{
  "norm": "layernorm",
  "norm_eps": 1e-05,
  "attn_scale": 0.171,
  "parallel_block": true,
  "init": "normal",
  "init_std_qkv": 0.0239,
  "lr_mult_down": 1.5,
  "beta1": 0.95,
  "schedule": "wsd",
  "doc_mask": true,
  "dataset": "wikipedia_en"
}
MLP neurons of a small language model. Each row is named by its layer, matrix (up: input weights) and neuron, and shows model dimensions 384-479. Each number is 500 + 40 x the weight over its row's rms, rounded and kept within 0 to 999. Numbers have three digits each.
Before each neuron's rows, "fires after" lists the tokens most often just before its 100 highest values on Wikipedia text that the model never trained on.

fires after: "-", " Go", "–"
L11.up1255:560504515514496521498458492462466467517511391515522519554448469572449617581446522481474543496471447468493546474531488506447455520434515487556516530536436433483482478489483456571469466453527439445466582466490528402550572466467537532522478468562487457608510519571445418528480512506484511535

fires after: " the", " The", " of", " |", " an"
L7.up987:486492516551513473531440535483502462448495529471462570539575544568523447452564525518579508512415455517464562439450440469539460552498503508476467408569465493548513460474485422523525591527501489579507445494508412520575461580530490523490454507538474558497492505523518458432519556506521540425

fires after: " |", "|", "==", "cer"
L11.up272:506467510526468528511487478483432522503567488524541465580415515575490517483476528528481478593528473537562571434463415557517433470541559510497489472521491475497436495520495463499487475558458533445432566532521524494513485527532486510456554506529480488485469543475444481454454460500491529525

fires after: " the", " The"
L7.up861:546377470525580555472477567513546537530498461489456605546532457468482504558480483441527486471445578501438543441453565450512502464527526490486546489505562446489551551458431539525469500481414520549463520473459569564499516468552550482523478510516511529431489499514581516461542515508490531528

fires after: " D", " J", " O", " d", " S", "S"
L7.up870:438456538410589462422585502465461512566469483432487618408461480528440464481520567482501524524512490433420484488465449473480490441577516481599479437526479485485446564512490595487471481488484454469481478494483452515536578541492496430531551473504479502517517497563501496501509505523587492448

fires after: " the", " c", " ", "-"
L7.up73:524510482465537449539541445495527562551540532508504491519484442471524540501564546413567517463465483521471531547399492506500451461551493470553468481455498488468404489516441454515527482468523427467492589519476434565549499500548502449481452536543466493431435457558517534537532504526523574483

fires after: "s", " S", "os", "S"
L11.up172:536503489538486438489452491491549519490489541475486497425489523495440532530444576549520466451502466464494504464568446519510460473538482479480486464519487459529545493487452580460443529565432491475514522510455473567539491499500509573475573453512511415534413538434495439481500503498512483503

fires after: ".", "\n", " \""
L7.up57:546415466369459526596570471570438435473479481492421521540567470466454526551369449453474549541519463518515531539523475439488555464550497487449492468550526544520491507483539436557484431463411504483472538501511564447471523484535468443499492525463513453570525507521459435527451493490504498508

fires after: " and", "-", " or"
L7.up1421:451538504542543497504485490503513534413568432497585532452452572521516438503546518537526479536518525455484520456500504529451420402473548454447559498550500471543483509413541498438446470559495573511558468479549526536507523541522490521525496579513463476477532618568529473490449539394454543547

fires after: " the", " The"
L7.up753:428500491534566387571492577523585630474509424420526469533523509533513507429556502494514456471486459518461524551485568453530523477518540504444493434519448448450479542484481512512500525506525483500505452509469475573491474484594485511569520525549503537485454526507498477479559522432534479452

fires after: " in", " New"
L11.up503:518461455508486568493495504467512557562487545584503492437487445537504539495479490462526481556548477442457463494558509485413513511508451512535431470445569556488461518553512495493509489471449512460426502527513516509517496538491512561487472552470438557524541429503469518507517479514468539508

fires after: " was", " were", " are", " is", " be", " a"
L7.up1442:493522565446490506479501518498444462447474526586543450541529550555428465466555504511505541442545482523520464462482489533519437529498547463538574508597524491519428532475477467507530467502529499409507493518537506460440543495496427494504482420541543509510470609424475588509533448493503429435

fires after: " at", " At", " |", " is", " was", " W"
L11.up1193:497514505411506468504506460519494469514465491462438506481509501507519499498547527508555539471532539524581503552478551439535452530501573522480479547533544497533509530520476536522470455497538478520515509522492516494450529493469450507521422537537488464512481525449535580498500489504545520515

fires after: "\n", " (", "-", " ["
L7.up1102:481482541546483525539466499457574486479538562545501561527557502485553489524489489482564551459527483546462569519489446529571458520506501488468582544506532477576506485480500464461402530489494477461571470509470482494483485503471445514502473520544520484470452531494506440577540504474497545582

fires after: ",", " and", "."
L7.up47:453554507536507480448439468535447507546514499460489500501553574502452496485474517616498489497521453524476479439428547459530474450462456535519545532438461522505526542499459412528467458541462550550517419531450471466458506486575565416489539514503505593509542524516559516563536531507526545500

fires after: " and", " or", " &"
L7.up569:465480486469433488478446420437499412546446470488469525456480537546442502461399574477464512521427505542446554423428499525502476476422561469546503457454474512479452555477430426416509436552453563447487463526561505494479462507500543545523560529488539526506505511498555474510490591427468497483

fires after: " the", " B", " a", "F"
L7.up699:486505530397526504472461509491506530479571466517464565474501534469485506462481500457513484476479440511491494558507489449553451554536503459481498544580488451519532512452469534520438494450526480422478599542486552495516452549507480515482537487524457510485496511471535503538553481521469542435

fires after: " the", " player", " in"
L11.up254:502465412475517534425462421483423432462517523532504487538515550562443546524443504488499547523453476496467423516445468576485555553529505507467508498503558592468482484464523506532513488441494451531501545547529543455537448503494485521475458524509504555520475480550397541519587443514505569425

fires after: "==", "===", " |"
L11.up1434:472581544494474556503613496474490479509405477525482426530471536538502530515463458488461547479544558516558552519506518537508436528524472525497499474537466526471480579514423451526539437568489491456487571466480510498536526465445427548533405568380436522536542478448523514543512526490421525566

fires after: "-", "gross", "ly"
L7.up1529:533509472563482487582497561494561533554503557501559490399420442482522528539533519533525524519470520410530522494525532451484512463533460547458572493541458485535504466465540442503465505475535472491508488526525515452498489566513529466473509507488445456523521591503471528460478589526420514528

fires after: "|", "\n", " T", "-"
L7.up645:510510421579546527499423490522513502457474442504515474500605548450469500472560540485465432562541472480508498551539510484516484528521450506458476453467495479524445522519439455527521543488437470481427486476413549543463517502535527496447517539475549517478485494518451478496557475536536505522

fires after: " the", " Kin", " Tai"
L7.up1065:460446469553493468530465533479554496429487541480540455508468541503528509544523496462536494457529450495500501553445516506472493490470462513553546530523444467501552506462522531483452508496502412546489498494476530475520476494496493492468467449540487514429469474479550571434490486516499462513

fires after: "-", " a", "s"
L11.up895:489526502539525462470494532476520436528533504505543501502514500458496558499459556458544540524460464472435538497474507459520506412550476521496541430505509451505464460522578535536512524508470458433511526562414499497416514558463473505514511527527445467509473564481531463446477534443401506496

fires after: " G", " Cam", " S", "D", " T", " P"
L7.up1157:527473442492516573444501492508428492484464477526465553513485464585521485503463547462503497557515499471489509488568379582486471491503500512508549391533458472548495442520538492587440493479478453536461577512570520572533527510536496535491496534573479486489413464489516501535477488532533547537

fires after: ".", " of", "Early", " |", " Early"
L11.up890:513470486480367443396452470476480522525537481456545535505566488519478508482538421519451516544532472478489537437492437513605515495468493479499576439553497538547528563498522548459487508500565474500537423521439506421495477552494543425494498448530484505493565499503517468464510512591479484416

fires after: " in", " of", " In", " make", " into"
L11.up852:521433484510494594500543486431517507535510511514519494475531478486476435525512437531516497475545479437469467491550466507465530514405550476554496416502485556455443506524543530579494478393494469524481511493511554495522476471481471564452519550531496507518572520440478522507492516498519485495

fires after: " |", "\n"
L11.up774:478491578479530503484514477503540471504518508528477551516510548537511548488517483542507497493495545562518495547467488533530406558484520455533516492541471423457472574488469481460483515492436498533414538458544482499485509470516458499578475389456503581506481480452583491480465509433466463504

fires after: " the", " a", " The", " O"
L7.up986:566452481510577561513536617579436492520559443533528502510513439562532491482518501478502517475543460480571516492506503541566544496456541482455538454519479463518551520486538499486528567560528495441544541591451540538513485553557489442500497432537533510498460503543548566535504496571497452456

fires after: " the", "The", " The"
L7.up1199:526477562538484636498463479520523504421491539481432553526506518519508493508500511467502503478468530566491497535480518447490508535529537475516476494514614532466541514472469509505525447513504465500532512542443547469532441491538440495550498465488473591528503548503560437523493473535530459475

fires after: "'", " its", " and", "s"
L11.up624:468512526511467541434470410495492444430491520485450506433501530497428506422507496508474473476446487516440461509498482535464434518571453480531473431484564442467490537526437518542526529476465518473518536464461574495463567477462443531450481536481486456526483495499486470427491518452499504531

fires after: " the", " a", "-", " The"
L11.up113:498500498475583530478540520531508486529465424442515509472444471514493565501499490402518528494426472496442508522423495462570480572505442436509545514494459485464428500505482488522518533481510478470490514480475499515553463554470522438530559525508475491558494471526484507487469478484461457415

fires after: " the", " a", "The"
L7.up1048:503391557535480532487582519480580456523475445576590507458511542478485465543488548469444434537480491514474466473459491545509563528479466489426480519444497459495494423504501492473460539474543406525501441499450542537624476541514472502484492505492515526425508482458524495515507562514480520479

fires after: " ", " Genus", " Synonyms"
L7.up431:454388496513500484515495559472442447485477543460457546517486457528554522416525457473454453474548489501461476494515515499513479547428437509542475461522508516446591519457553495539584460513474498500467469506450501537453501461527464542526486496504456565460459486491507592486455507451428435567

fires after: " 1", " 2", " ", " 3", " 4", " November"
L7.up1076:504536431577513503435467592499541438499546494516500492543464492538549480446518460501512522471463441522493470515536502462535429543402501505524486557565494479556506532531468483533464460574476489560512571480487472540519476522454487469461490559567493490466477541523533583560510498473517514561

fires after: " |", "=="
L11.up115:527553569522501509371527500502490576562484570481540530426516560517396536564447505498513506495463446549489570446463539551483588479474496452501483410534547514439532509507544504527498503508502504472507495428538548444472435565423480443460540468499512515509479507466505566467550472506518539513

fires after: "==", "===", "===="
L7.up945:449550529560433451398521470515415522510459522472541483472546556412573575454552509512508491503607448572546502476530383551485511485502560478571510485565572458450545519568510516481492524464433528385504494537475493499524496480421496453454511526515509526477488511486528481509421543533512475512

fires after: " |", " /", " Type", ","
L2.up929:509465505455461507497508602473538579544465505508487526419490538490486500471444567496508544469404462502589527544428546563509509533378510493505470556579484508475497534462425539501496496562516532451522521488462462588464478577513559537429563495486412491527460547398530533491494460481512514494

fires after: "|", " |", ".", " Date", "c", " Pos"
L11.up359:504550542487515541530529454469502590609376485470481516529483479411470481468507494498394507469508540494496455487513529473496482527500560513620510544549507520483470473520488487527568529531491513538428550569524555476455520470477503533455492507468480432476464447531479516492495464530495478507

fires after: " |", " was", " is", "-", "|", " Ar"
L7.up1371:514517446504462527537548493558464503482519479461555496563494511476460509476588510448472455500527504556481467616481490559493498513536578432488491466558597518468499556478397482556552440495475585471460514504474440497460565486518500536489499479501485503414464527497535526462477441494482471521

fires after: " the", " at", "=="
L11.up565:503486539526405510486529596488477491514468463544478503509478534518476538496480483444431488513492444468439573513523425445523426518506504511490518540503509475438470517525469531479481533458451499462478495503468492409486487519483512511546515499536554421463489446484557517523526513464490436489

fires after: "\n"
L11.up562:439485493502572481460491519517526490478453484440509498505545498473560414431522506549468513464536482474521468496471509490498453496489617454457535504484468504567427544494529491493491510538479469462496479485507462554424492495534476532547490441595525484562513468440463515518406474532503492509

fires after: " and", " or", "d", " &"
L7.up179:486456450496490467573507504406406539542487508443579557496495523615477505501503481498515451459490416445433552411466468540486556564522524444475476563486490535492487520514554495513549528459437484505494500502476507410514437520475561482483508489506516573527527455574539453568524517444509560466

fires after: ")", ",", " was", " (2024)"
L7.up546:485553553480568510483470481532451495532503511548519533505458584484456498498473510548498483516467514471464476570478516506502564482515539516504525527477453473512484505505535520477496454516458484439564532495503509475505497422451503553447481491527436538450455571502455489505422522419524521418

fires after: ".", "\n"
L7.up9:536482500532523517456527515462549503494453469503497525499466483555482536510495454467527539445451542391543432501486609451581432483490502536574508496538479524477524504514494486516478491514553446445578473436524510480479502543472554552607493519558505495544468500510520552500438534466583432509

fires after: " was", " is", " be", " been", " are", " were"
L7.up534:512523538519529511507593460541467527523476559527489487511498550529471452565565465444426509517496525459488441463465536507501483487470522481492545548515560510468408482490515496454546439488500558435481524550555476475541455489527485412544514513477484496510437528429491584529494555484482453485

fires after: " the", " The"
L7.up191:508514506488471554476487483529479478510446488560582512555503503471600492417534528508471527453507475456477477503459429485481515558572511465489517448519575476561542523495507418489574554468412414506547449481532500447473469493507492465524539503565498513499490539468518484510502538544546492494

fires after: " the", " The", " a", " his"
L7.up598:516476489491482499513485452519493509435492483497461499435483514456556555482495529511492466506445464518455510502496534489517497443515520429485472534500499476445479505513445528584472518525535479419539461535454526552483455469531529515501479498544442547518516470549484529513512488503520479446

fires after: "\n", " (", "-", "==", " \"", " "
L2.up213:470572525489424506456530563536455541484477476473508489502500461464436522509525570465531504497487481449548514494547537525473503489519481527525511464462470464435517451482531491456460454516452470526528553531500481484578536564516551539436545518495469549430538636528533459525461543504491542431

fires after: " on", " in", " In", " along", "In", " addition"
L7.up1358:522494458590521529480510492586544515475511410524545444551524410353477534571512534497510448489506425473460547505459447495539590557499505539505584463493499556517527594495557522395510545524430494467513504457532421572509492502524519517503517566498548481492455532493573422525473472443445451473

fires after: ".", ",", " that", "The"
L7.up1087:455537502580595532542430530491468466473466464486561498486583525465469476487457571519550565488516519567487516503458504501456470494453495552508517531465475468537441516471444478448555474532504539511541548525469485508476467542505536499544527455457419566497523545455542524477499501525465461545

fires after: " a", " an", " |", " A"
L11.up1396:462456415461489507530526577538556475587516502488555541494482544565476483663491568487510560521498546493500476561449524460508507496486434473518537530526489491481539497552534483506516535419443487527497558518467502516510546532557492452545494483451580432476498491507510503541434510506443533478

fires after: " was", " is", ",", " were", ":"
L7.up1466:556490489492545521496550498538503466441555524508545496575521547564517545422494484468533476513532518528474428450426520542440512542496459467559526448493489527505465478431465453497532500599407482457492510477437479501575495529498431593466511531509551496477591554501530510527489530519500543484

fires after: "|", " |", "\n", " No", ":"
L11.up828:574505519456514500464588444497490489501548493470539470565461486486541511617439458487477559472524516433549506518486456461464424504526540494459487567455485538501461539489499428493523449513483461496526483551453558515454505491483415472590476474465522522521531476490484473566476520532527526496

fires after: "|"
L7.up1389:458474488502490481498550521500444469627475517422539522588570504517462503509491519459463478455504473504470490465503487534489472488501495540518502444463502507487489445602566467473537477475530552481507454508464503475490531520523484535494500503423604510503496448550531562446483505521508491473

fires after: " to", " would", " re", " not"
L7.up847:487435515470513453505473429493504552499544548427391489552501436528434494462533422489468554561537492504570481537545456546476555563516550494641558560508490534537602538452424483521494426468547542537506517549559505471446588437440482501472525493476546438572494490458526560544414551460482505514

fires after: " A", "|", " C", " |", " D", " I"
L7.up1061:479492472576497534541480493519471591593437499506489553476523533520546442475469517460602470505506487512483461555425489416407453486463574497499489490575449474510515498470497502438534480521470610447432509517474478546466471484493541498530478573432494526435570433445536540573554505480450531499

fires after: " the"
L11.up1019:519554465493550513501481442564493568534530494464493533585541500507525462487476481481480452456478453532467442496519446462562478587474509499467524563476499491459533489475491500519506610476509442418491539519492458533442381515468490445514540485466554570533526432459505543490514439512556473510

fires after: "==", "|", "-", "\n", " the", "F"
L7.up37:536498468419545459481502479522469575539456495544472586575541503476480536449483500453503464465531489519447480488550520535494453520499483464520478495523470432456449527529469378459498431531575569488521492564470541458453460486526528517518517488484589508528502475462508493411513480534577533537

fires after: " March", "In", " In", " August", " January", " December"
L2.up352:502452633486532491441580481598487387496489488517573521507524495450469523521531464555386464488488458526495611555514549471562423532455530424565478500479535562485525535481518511453495512473478468367528493479468521470511457487438523428501484521496435440477482513488518542463511428491457504435

fires after: " on", " On", "On", " the"
L11.up1495:484500540526477492510509506554562584443478493560547475520521503495432492594538477525465459401476572485491479519497567451501491482468522486530513405552531523514453467508487510499455547525524468498427473522586502482467477567457511526549561508556515451454455484498460554529448491457494478500

fires after: " ", " \"", " (", "-", "/"
L7.up35:505543537551455513514556424530474430475544517538484476456532485491439556424432506503523509537477448512518496535486446482457500504492527512530503545545517526469505512509530505499454517525454546497547545561558517510528515496476487473456499617486471458435484530510473517567500525484440565465

fires after: " in", " made", " make", " a", "In"
L11.up805:483452415569446590553551520476524450524479544464527442457510438459514473521502483474539492478562504497527470563524515513584478495468521496465450359471506544457470519518533484507449561499510453480455499500512494503567491555495558448504487541514502526489516491490462487495550554542488507469

fires after: "==", "\n", "===", " (", "No"
L7.up762:487526449558453489498579548506456509456422478524561505532528449479508514579485490400559497453551528523553488452538508534580453483463532475530482461484486505534446506518559467483559471448501516439436485428486503533491548542491530539559505532494542520532495565479559515470499505452539561550

fires after: ",", ")", ";", "),"
L7.up1523:511502524538516529452494502454416572419505461487428429521482557463493489464449553462554439508484472489545414520586517483504485541495443522478480488467508469458509526445568537463489456479461478449517449551532518526530482497510480553556508447547499484418475469544490499483465514515426451472

fires after: " the", " ", " The", " (", " \"", "\n"
L7.up1461:445545545529525523497512536472428529507502548527463444454538502528484508416553537537486525525470491478538462470509535526574575542567488470502480478520488499465478629519466475501579516475523514580474520536489422509489492494624400468525413497516555500568467442502497521573555522571526528511

fires after: ".", "\n", "=="
L7.up193:539526522538460469504536510472454519495469525462495510518471466505443545491424452508456558496471496440560490503489531502585481466515546430611503462499492486466509494465467449487486449455435493485518501491551529445464483420525474546549439510544534498567530480455479556520434406570442455480

fires after: " the", " The", "The", " her"
L7.up558:458585467487478440524472534462430528483515499472486525521498443428475518489518443483500503481482489498499528543520528425584573513497484550536472417567544510481490498497526484524515514540489525547512526539455468524499479444558434549515470485534425540377475536469552450493527510492547446483

fires after: "-"
L7.up852:504505543550456495490525541451545484523476497437475457431539505505529531533455524511464558472510432451517488502472523479537478474566541494484462415457519482510514568492505520525443501523512498405505521471468499446455511540446455582444517469388481502506495512563495613505513456482474529521

fires after: " in", " of", " by", " the", " at"
L11.up1013:534487509514424500503539440527510444459499440519498494524581488496498490540541457496523539470543461554441507524533493464457550550444513522492460549459481523466466530505462476483477527509487633506487448502477525480490555522468554520514533488443522498481456492499517529473542518463448477496

fires after: " the", " on", " of", " to", " in", " for"
L7.up20:530420480555493522530434551537576472508543506490558524513456479442447524587491448523509506485497533485475495525509483568528514486523502504585544517485478494478468459481520496432509582538449491508518485529489533467539506555499532470527517547512535529528445563545541538489489524541525465484

fires after: " the", "==", "===", "-"
L11.up636:445493522490527544508543481511493512483425430466442546458526513468532529508530616477502477437504508455561506430465474494550493459506489491543528493492534527435513540453516515533527502504514544447494495537442551485529490441443486502543473521503610473507473533516591484536511526472578533517

fires after: ",", " to", " and", " was", " &"
L7.up985:451528490525580498485518451524472549451477558469454543580509511578499513497561518448527517527451457472488455436448525535476483504500613494583515553522530513577507584514586466463538493527491534439489479532474475528507511442457556533448535504468543447538463503439501469545489497480520524495

fires after: "-", " |", "|", "==="
L11.up1075:550510502492478551443479546555482504476542470559431473501486502452470551439473447466475433524474467475494501471491458515526524485562481503499542449484577482464562613486417498521412508451439468491471460525519493490449506401546479476554515478533568494476504434537563464436531506538496461510

fires after: "==", "==="
L11.up823:504505490456496493488464524465463495536462538495467550492475478540594507505513448568531483495500560531523530469409421560486452462474511466515488425473539542467505480501484487577566459461583506435503562484495499482457461516485504499563447467552515495548435409463560522487498515497477568527

fires after: " |", "|", " January", " March", " September"
L2.up122:549447478491431460402460519550501553498518551524498431489495489536434463477530554458460554510491472521470576509490470573463487516506448535516579530492624476490421566514536537529497418520527493456498475503429479482475507519517492538492484491467509486493471536486523445500551570507493463491

fires after: " R", " H", "C", " P", "H"
L7.up935:491487473520562477451493502467382456507493593523534427454527578492508516499489568537525411587531505499480547491508443459419511461554496502577464528528527479497522452535514497481526492450543481517524498453531507500481435541515444536546500448568573459506484509507499555592418523468510569505

fires after: " December", " August", " November", " May", " September", " February"
L7.up1403:516435510590420494483554480510550411473510506447517521503491452471490441442556455525505528507522478494490497534561510496500452572462511426554424463533484492454521475550450472511519513470535512500446508522411430561588467538485510523461528536512470529498511438511533532522490478493426541475

fires after: ".", "\n", " \"", "T"
L11.up939:512544491446505525460556489589428482506461504513437512454499472463510489530511514525472506360517442476630471492505515413456487456517514514516488449514513559548463521567468491524523516478504465457463537522492569469516448438491500501558447532569566501477531389494477501509486524606594498533

fires after: " (", "\n", "-", " \"", " |"
L7.up924:551542475558538501463432498449593536508518529496572485534531518502494509539490435504458481487508543468494498503526507464513503491525508482541508470502538522516453407488498456511521535467497501477472471471459487473521485564450432546586512457535592525503476482533484472496465520439510487471

fires after: " was", " are", " is", " in", " of"
L11.up747:488522551491421501527535457548430511489512544479444543566473541431459500497482545450477524505517481505529527471455523460555480557439519475515536541519528506504497516450562492512487534477502464455466503544464514395541497532476439531521509535604504489474550477500446461551542451504502583508

fires after: " the", " The", "The", "\n"
L7.up467:540529496565463497582442572516546498523431537470546582562476459505467521536514508506505517462549650495451452535554524503421509554490513472490532512514499483559457475506460449544540513533479535503465601483493538498449517519551523428585464525523503501542426490486561480503526528530545492507

fires after: " ", " up", " is", " at", "-", " sub"
L7.up389:542517546496513522530579485525515490480507444547466503576534516465532610582522444483515472470475508478503516437543439509453432575490446485511484520448435581507482454463522506570498459496504456506482488510486524514502492477465463570521493475555525440483503512478492523478543559526467478532

fires after: "s", " |", "|", " New", "cus"
L7.up1070:465418472492452472475419488498471520499484515468537504514439576497565531532460504451505465465572467544530595548511473487481423503567509504563485419463546478498532464484551534481443514562518454489524476513497500469489471502487518488485464445461507552441487577580466558545503481546423503457

fires after: " Le", " La", "Le", " Box"
L7.up1016:508552474577530520514533528536489511535564580506486405513441568534519580523469522518471515520486506504470487541533510446527501539544514471485569522510540416504429502516485448522514479442560480500453448509510476506514536436570556518505460514464559535484489472431551519510502451501429528493

fires after: " of", " for", " in", " —"
L11.up1492:481473480510544585574494466455472469514457480545525485525503596506539479585467475442471560474460484502442469485460569491525472493399560538495529452523448534527499511486454427480529535464528511444490422527444485434566522534488510472551531493455550437591396488472506519554504499477443497581

fires after: " |", "-", "(", " No"
L11.up1159:438544473495477469462451464518533519533549480576502461595493471481467489501491477574510448465423481464536524502547443500474492420530494473522573513492592464387512507446441532467510483538455528497523495550471525472385510508465582502532552485542492535507571516507463519540546503563497464464

fires after: " R", " F", " G", " H", "D", " K"
L7.up1464:485480476489542513573519426509533466488445460486505504558579556520543528520504489445451404568526506571540486545540479498518466515520471502465484483521493496474497490488494492505447465507461459557489509473504565595485462554618494434536559462568509514586509514507444506479457490541496470503

fires after: "-", " \""
L7.up18:497534480493506514511536441515483482506456515414498545540506547450530450449474504542474534479464537466537451518526483472552449483464493516466517460551440510532436476494466472589486505498574479497481533475494526546473495461499470465482489503451523585596472424506494481441523509521497553540

fires after: " the", " and", " was"
L7.up253:442484439535522469519541481487471520458531505489551528549553554551455534511551457457409463515469455474401526457478505478477535558486505472545549517591465493438521506486510556461522483541469408530466482570475557449489490563421495507549503458539479542452446463505617537451515536494415467498

fires after: "\n", ".", ",", "'", " |"
L11.up340:543480491508545575427508440452527547474528524531500432546501488495497512501521471495435477491552534463518655553481489513553499509447540498590573513520597479473490531512523441532468576488481493569512474463525485483527505475493448437483555453503566428536520451485536535441450471580482412521

fires after: " the", " a"
L7.up495:442518531464496463480537468484507475436532476495475513463526539520445548520510505513462511421438506494468527480515507409511448506549495441486437529510523560456506518484475446520425470489430458471474495549479586508515464521493443509512497483455418506475480447424528481528464529499507512488

fires after: " T", " R", " St", "D"
L7.up138:542535437516518514556512443509421479423518483456461456516512571502434506516426455553407443459492494548510487525512549504439456497428541540549469461484445460546513512522500523467524518524500434474453482507457551480536449514492557536522483476520519504470553538560470459539457485510527493439

fires after: "-", "–", " #", "+", "/"
L7.up809:485522432503473515540441481508510505538471505542472510543511522472454503528595526510455488541445469512514544477489474505551461556496495523609514510557463531514472525517493492470475472570535514473536510442454545475446472535505503475500490529527538454565535536428511448517579476444511514538

fires after: " to", " had", " not", " and", " he"
L7.up2:590419460507463471510417523554460519554513492518505493492491536495498501437579462508450491482526491519506541500518473496457499566445579495477497561515457502463525547478460505495453486497519540519557502524487443499580487500515599501461446502481480433559529537482506492541513492475528458470

fires after: " |"
L11.up1059:464569464550496487509518511429592457511487497504443480500514502471463503519532548478488464517460483522608552556486479547474480469509511515497440551515535533427486505511497507602487472509513532545553416538535516449467570495464531516499474496522505485543518532550467516545508513514531483494

fires after: ",", " (", " is", " was", " be", " \""
L7.up340:512506552546539518465503490537516555489513531517494483513576510484492472450578481419525504508483449467527485494413461565532533531443512469485528496513432517555501498533402498521458522478495524417512530525456425467493494534556486507539463527526558475541541559488511535566510615450524459512

fires after: "Z", " D", " S", " Z", "D"
L7.up252:457488444549490465476530467518492481522451469490499536377466525541484514564540468485536503515526453514509484498437498493432523456491534472507528535554472496520467555456423534547504490444465487441468568518523462470493519484479555447505448448505481497457469449538560522532508532482507503488